{"n_layer": 14, "d_model": 384, "n_head": 3, "n_kv_head": 3, "head_dim": 128, "d_mlp": 1024, "vocab_size": 10239, "activation": "swiglu", "norm": "rmsnorm", "norm_place": "out", "norm_eps": 1e-06, "positions": "rope", "rope_base": 10000.0, "rope_fraction": 1.0, "qk_norm": true, "attn_scale": 0.0884, "bias": "none", "tie_embeddings": false, "parallel_block": false, "init": "uniform", "init_std_qkv": 0.0198, "init_std_o": 0.00375, "init_std_up": 0.0198, "init_std_down": 0.00375, "optimizer": "adamw", "lr": 0.00166, "beta1": 0.9, "beta2": 0.99, "weight_decay": 0.16, "lr_head": 0.00823, "grad_clip": 1.0, "warmup_steps": 268, "schedule": "wsd", "decay_fraction": 0.674, "decay_shape": "linear", "final_lr_fraction": 0.02, "batch_tokens": 131072, "seq_len": 1024, "doc_mask": true, "train_tokens": 828200000, "steps": 6319, "dataset": "wikipedia_en"}
MLP neurons of a small language model. Each row is named by its layer, matrix (down: output weights) and neuron, and shows model dimensions 144-239. Each number is 128 + 32 x the weight over its row's rms, rounded and kept within 0 to 255. Numbers have three digits each. A neuron's up and down rows have the sign that makes its largest values positive.
A block is one neuron, or neurons of one layer that tend to fire together. Before each block is what it responds to, as a language model described it from the Wikipedia text at the highest values.

Description: Currency signs and score dashes. Dollar signs opening money amounts or LaTeX math (such as $10 million, $m!n!$), the first digit after $, and en dashes in scores (4–2, 6–4), plus scattered word pieces like Can, requ-ested.
L3.down1:110159157137170129151108060160113166117112145135120140115169109059143155105167074126161156084164146144136084143127126104105122115046056087127171158141165127150136160174033111138120090140126139120130079124112094172161160137109111097131103066139131103099112158141127127078054123120132092061
L3.down50:159102145163120120102097121076144095110143142163079134102085109167103121145111139092087184197076145163196130091157156110098137126123122137130127134075094137111120133099126143078132109048083150161102133068107147169164146174165144230130128158119134081106080140173124108139139155151123167163
L3.down93:103091164165206140134173157099131083117204167162061124093152202101146150124075209133135102096117110123076079120139070150122094130167171146130089148068079113158162148105145108103118181122108068102102160141088100096137167089097142177100148071094096120135117137121093130143131138094142125139
L3.down130:152153078147119177143143077108159109092160094095116091138164113188128053121138078128070127129079159117163131146128108069089170104130131141116138136114131175186079145179139131111085174211145147152103143132076094189127103121112087076142129094061162090118139127130101122146133136138165172105
L3.down263:121119195091113090131115184106159100136096146105132110112125157111105198101058130127131111118175126156170116141124133141087070173107115093103127134125127108094200110135175126172101099085208155108083096133094141132158095123125161134095157126157142161110097131166122095104195137121054141120
L3.down308:148134166137101134131049099128133113181127145126136102139154081133153089074091143152147147113123149071116076128131080135126142171144103114122064154167124120117143091094140132098092166094104134103131091119062078137128107136097172118101092132080114138154106164126125168122106148124107116111
L3.down487:126160066124075166210131113095093062121117154124161147109150141120125149142126143157124108162108110072148099143133080160101105133093128124138087072064126123085082094113199109159121124098148128126192137146147166147133071129144107148024089133152131198113145164056135133163105085138134092175
L3.down688:156167111145191070142091130109117114129091121088136109137125122113134102113121145120138145090161143083075105192166175126147081117186105153074111183084160086130081135098161125113129131080175093137150065114103085123137120106117149166103141045065148115119140147111089115119113119124111143103

Description: Formula subscripts and heading words. Digits in chemical or math subscripts and parentheses, like O_{2}, NH_{2}, x_{1}, (2-methoxy…, plus first word pieces of section headings after tables.
L10.down406:165149123117120126131152171093111069178111104124111081102209164086138082116124155090133125119100139136114092107135079070129094128151111148102120105143172073180157170149141139079123174083110105095154133170157190154115114039134137178098063082081139098134122207104130122131085123086127139174
L10.down486:135167093094119136091098131126115150128164136098088149141143168096093145122124153141166084118109138148067117100168113139106117100149152144115128125157116102126110117107134147123107146137095138029170112127107159131141141134116140112128123140144127116133147100172182127131133099127130107113
L10.down709:146101140132122184111094155093105149094147141102135153118116058076150146151108112101175117140148119123095103104162134163161145093157112182144129119080123138142140137140158125097094102099124096180102137151153140149156131167145113104161169111106184100183130112187070123133110174126115178113
L10.down742:132148125099150153081208159152084127125118125108120103146122061127115046094133064143089146079103143126125127111101104093125131166124153079126180121136112155060104096152089128219177135103083105163073141080117090044123118147155131119081087099115139172080087125111165129126097129167132087188

Description: Start of parenthetical insertions. First token inside a parenthesis or bracket giving inserted detail, mostly "born" in biographical headers like (born 1945); also unit conversions, former names, and comma-separated items.
L10.down302:127092102083116151137113191149106076110100146084144152181145156081124154103137149114154134137137120114063042158078154079139135095214108130049125113091138127125128119062123143117184124092084083160154155123127066122113098115130105162147092115098079126076106188157135131149151085156124117133
L10.down655:174151124158102123114147114144078160070128092123142190145143080119101134108131177073087123072195183118122125101096147096114109162150145088110118150163084181097121168142116132121105096154133152065102114091111105107118186155114148124134154166107095147142094118076132148147144176158182166087
L10.down672:149109191096078082087097198146142119097115132135132143186150137132142139153150172156078121122156170170196090136076114080095152136160138113104089113149159114052105164109175166111177110105097109159150110074117091095154160074156094155050209090133192145115072111146158146150159144105153161110
L10.down977:101180128147082085064085151110089099164147158128132103124144128081152155112162159144157151163121188109170120023129129131152146128144177146129107150092121077101143110134088153081089159116117125146186131151077084159102141075150067132092125172070228139153130125155201117094106163137085103155

Description: Mid-word continuation pieces. Middle or final word pieces that complete rare or foreign names and uncommon words, such as Cíosó-ig, Un-ur, Betriebsführ-ung, unf-ur-led, plus empty Hebrew-script pieces.
L3.down264:200071137135128055114108115121091130107155077094192164101139157131132095130145164119129159135065171122093121112116117164092131125138127146097155124073126206199140110147051146135144118117128178146111106193105130173142097101176147138191100098120124085110099096084080125109138093079123122182
L3.down310:121150116159097175095188119161115131091130165152135119114097100193120121091215130085154153113149092150172199112065166190129080126109077168097128151167167058140117221094066151091094105091102087070129132124139087134109097109169078097159220110142131077173071106113148158112157195094183174135
L3.down343:141156094152109135123111142134152170153156102189130133175151078135171163196165077144148143161153125104147160102174112137104117053118098124161122102179090080128160112201162146061093117104117116172131101139119081137139120126159122149107119120164185113160097192137076051158134176132118158124
L3.down502:118085156106116152123150086117087109167069159116123127147128130122141089083069098115140139124091075143161133157153126140185125124062186148089124177141140060170120151073159126163120101125107132142108087105133084047158117176130173087076185123133104137138134131142093163096151120081119174124
L3.down605:141090089185166091120169089136134108181106132058177141135070137167117132219108098103178170146163125130129166155127141114136116174122157137128114094096157129158141109087074124090152113126081121149159126164108080144102108178137127147103161079113100150175131119153127148220176085131145206120
L3.down620:113138143135157095137072113129104190174172145104141133072187090145101123149131122138122175101149193199172153159134150149110144158100180137153109154132119106062129130200123119136135121098149162067219153185159104078087120123117159053185159136087155077114125166139101116129081121195104057125
L3.down624:122124130161101169145097103114099166152098142166094097104130183121087098103170136079146089115164160111160149166107138188128116155119146114096134115123072186119127139158163141144161173080197144136097086112196096101055115094132120170070176108115133127121147156082174118063180119097114094125
L3.down956:094087139185113139055120130104169123117154103119113134118141158171095116147115102101130062164143126126075134089159156111131120091144059113135151144144100154085082154141141129051155073146138180097113130068086144127143107130100101061117100119140157173084128147082072101072086011081111160143

Description: Word-initial F fragment. A lone "f" or "F" opening a word split into pieces (f|inger, f|ear, F|unk), plus other split word-starts such as rec|onfirmed and Ret|ire.
L10.down221:147152102193115173184168083117164132138197146109120118138110132158182141083123152114156148121132145092115174115147166111183218104180119113131109059138107150139146161131123116104187169084100071126171125153112072096153138120158119137155192126178168146175103142156150136133078129138144099097
L10.down576:167128116109137115158096145181107086098141113112076138139140153095167122145098148129105190102122095122144100165107102111223148142136100153156216076084064137165126124123130095123166160123111085157138147094146162123127114118138102169129130103156112159146134104127131123151076107128059149142
L10.down828:118067074137123136149113123118134206147190163140135145161088061151111089189126117092147117072129152169102159115101105187067113125107133129097168130121114096167167109114086106147120131106111197112140122054091118088145153094124172134135120094141080147176114166078146083113150044108166158170
L10.down995:133094131106165148147097154126084112160166106089112136144179171108150145149136167087116141118174153116180106127123128157144121109129171095118149141095058119111089126035112142086167172054115072089150157115092099133164142052100086111106070137174154083161171125144070122163141124161103123098

Description: Word-start fragments and measurement digits. Mainly the first piece of a word split into tokens (hor in horrors or horizons, sh in shaft, doll), plus digits in measurements like km² superscripts or ft.
L3.down44:164129152101107122143155170100098098118109168111120148144136078110109132083173132122125108124083160117142178130168086157099183158170136053100135142069180129065091153124112102088161171139139169118095132176145133099141146103067156145112113130085106117128160141096104097089155098123129175148
L3.down281:145112190067159133163138183111131135166095112135189116117118084066115090082150126062129138141128169108180149108108134129159156116182149101128154125141160115085105110089171153078119119107138123110156106118151155127076137104163129114136106113079135099147114130122114131112159088153179140172
L3.down517:151117124057151160188178111115177130166130160097089121111255162179127091130140118098117084165154181178108126123144106139135109134143154153087135073135109172133137197138162170160077160105143115098122110104105156112114151132143125104184103150144090129148130158132105150108127102101136157095
L3.down585:138143080118074128039182181098126128165136140125087186159104143163117169091126077151199138114148102093105091113139098162104101154112140112108125111164131173170089131112095123153104130089161031108124143123115147088097164053097122148144097155108138150135145133132143109136129090120087070127
L3.down705:106170131150101136135175123135122083151121135189065131128084122134155075107137153146097197167142149086152071109097114164103113148117158152151131119091126109064156148189101122174106186101161172111139120160118140128082131115136158164148154102129103192166111150077117149139156156136114080112
L3.down708:072115189064161146093099156141107147183155136131136116133172133142085080127148137105126160080136196072107136108136049104167085140129115167114086101088106137173181137165126154164142118111089071117128105204143119174163122091129105114147162176143073095133123102141064105149137127147095148162
L3.down760:104097135100135131153127121113099143154175109107126100111122041168152127130115083118103155145165128085119190159128087191146142161145128097135229101164078128145109155108079109079055096079127122144108106102152186085089075103093089127144206116163171133129096110149100117112073083137118138176
L3.down910:142073105074132169139056170088100183140142129125077164151110135145119068127125121132080146073162024143124113170128076144102163159109106094110111110068092109120189156121208114133108132115109123091123179208103181107115137147138127192080108086119089165166165107098074149168145177107118130109

Description: Word-initial W fragment. Fires on a capital W (sometimes St, w) starting a split word or name, such as Wada, Watch, Wiberg; also W for win and number punctuation.
L8.down45:069130099107170114128170106169161137105158096132053115166159113080121168136097092106108150181120152137112123144163146162160122073136161107114051118159090118181191123123149067144128169086087133113151139109139119133110096041162102185155094031048097112147123119148092154129148152122133145160
L8.down184:156154124129201073148190140168107096119125150111035092141119134081081128095142108148107126154166105111113128089121126157125115072161122096140111137115074160077141143143165089142184158101163119102162094100165117128147156109167090144134167104089125141119104120146080131146123114148098136125

Description: Mid-token fragments in technical text. Word pieces, digits and symbols in the middle of numbers, formulas and names in tables, chemistry or statistics, e.g. 4,0|34, 5|70 g, N|SF3, Maria P|uglisi.
L8.down412:138062154144127128133122090163109150126081152145144181126170141164145133170181127074146135126096167147088122077093121105168135131105158153154137082102123178171148092130187216118155154170144126097103131156117080085136090140171127144146132086199111096075055098163154116150137153177117152168
L8.down802:166162135135091149112196074099115096107133161161128130134083109102141137171133092141073139153119159132092122099128063145134126125172158208115142144119140078073078134167122195071139086116090111074132149179114083124112084056110120105091128087092156098129112175121098104131106118158148175099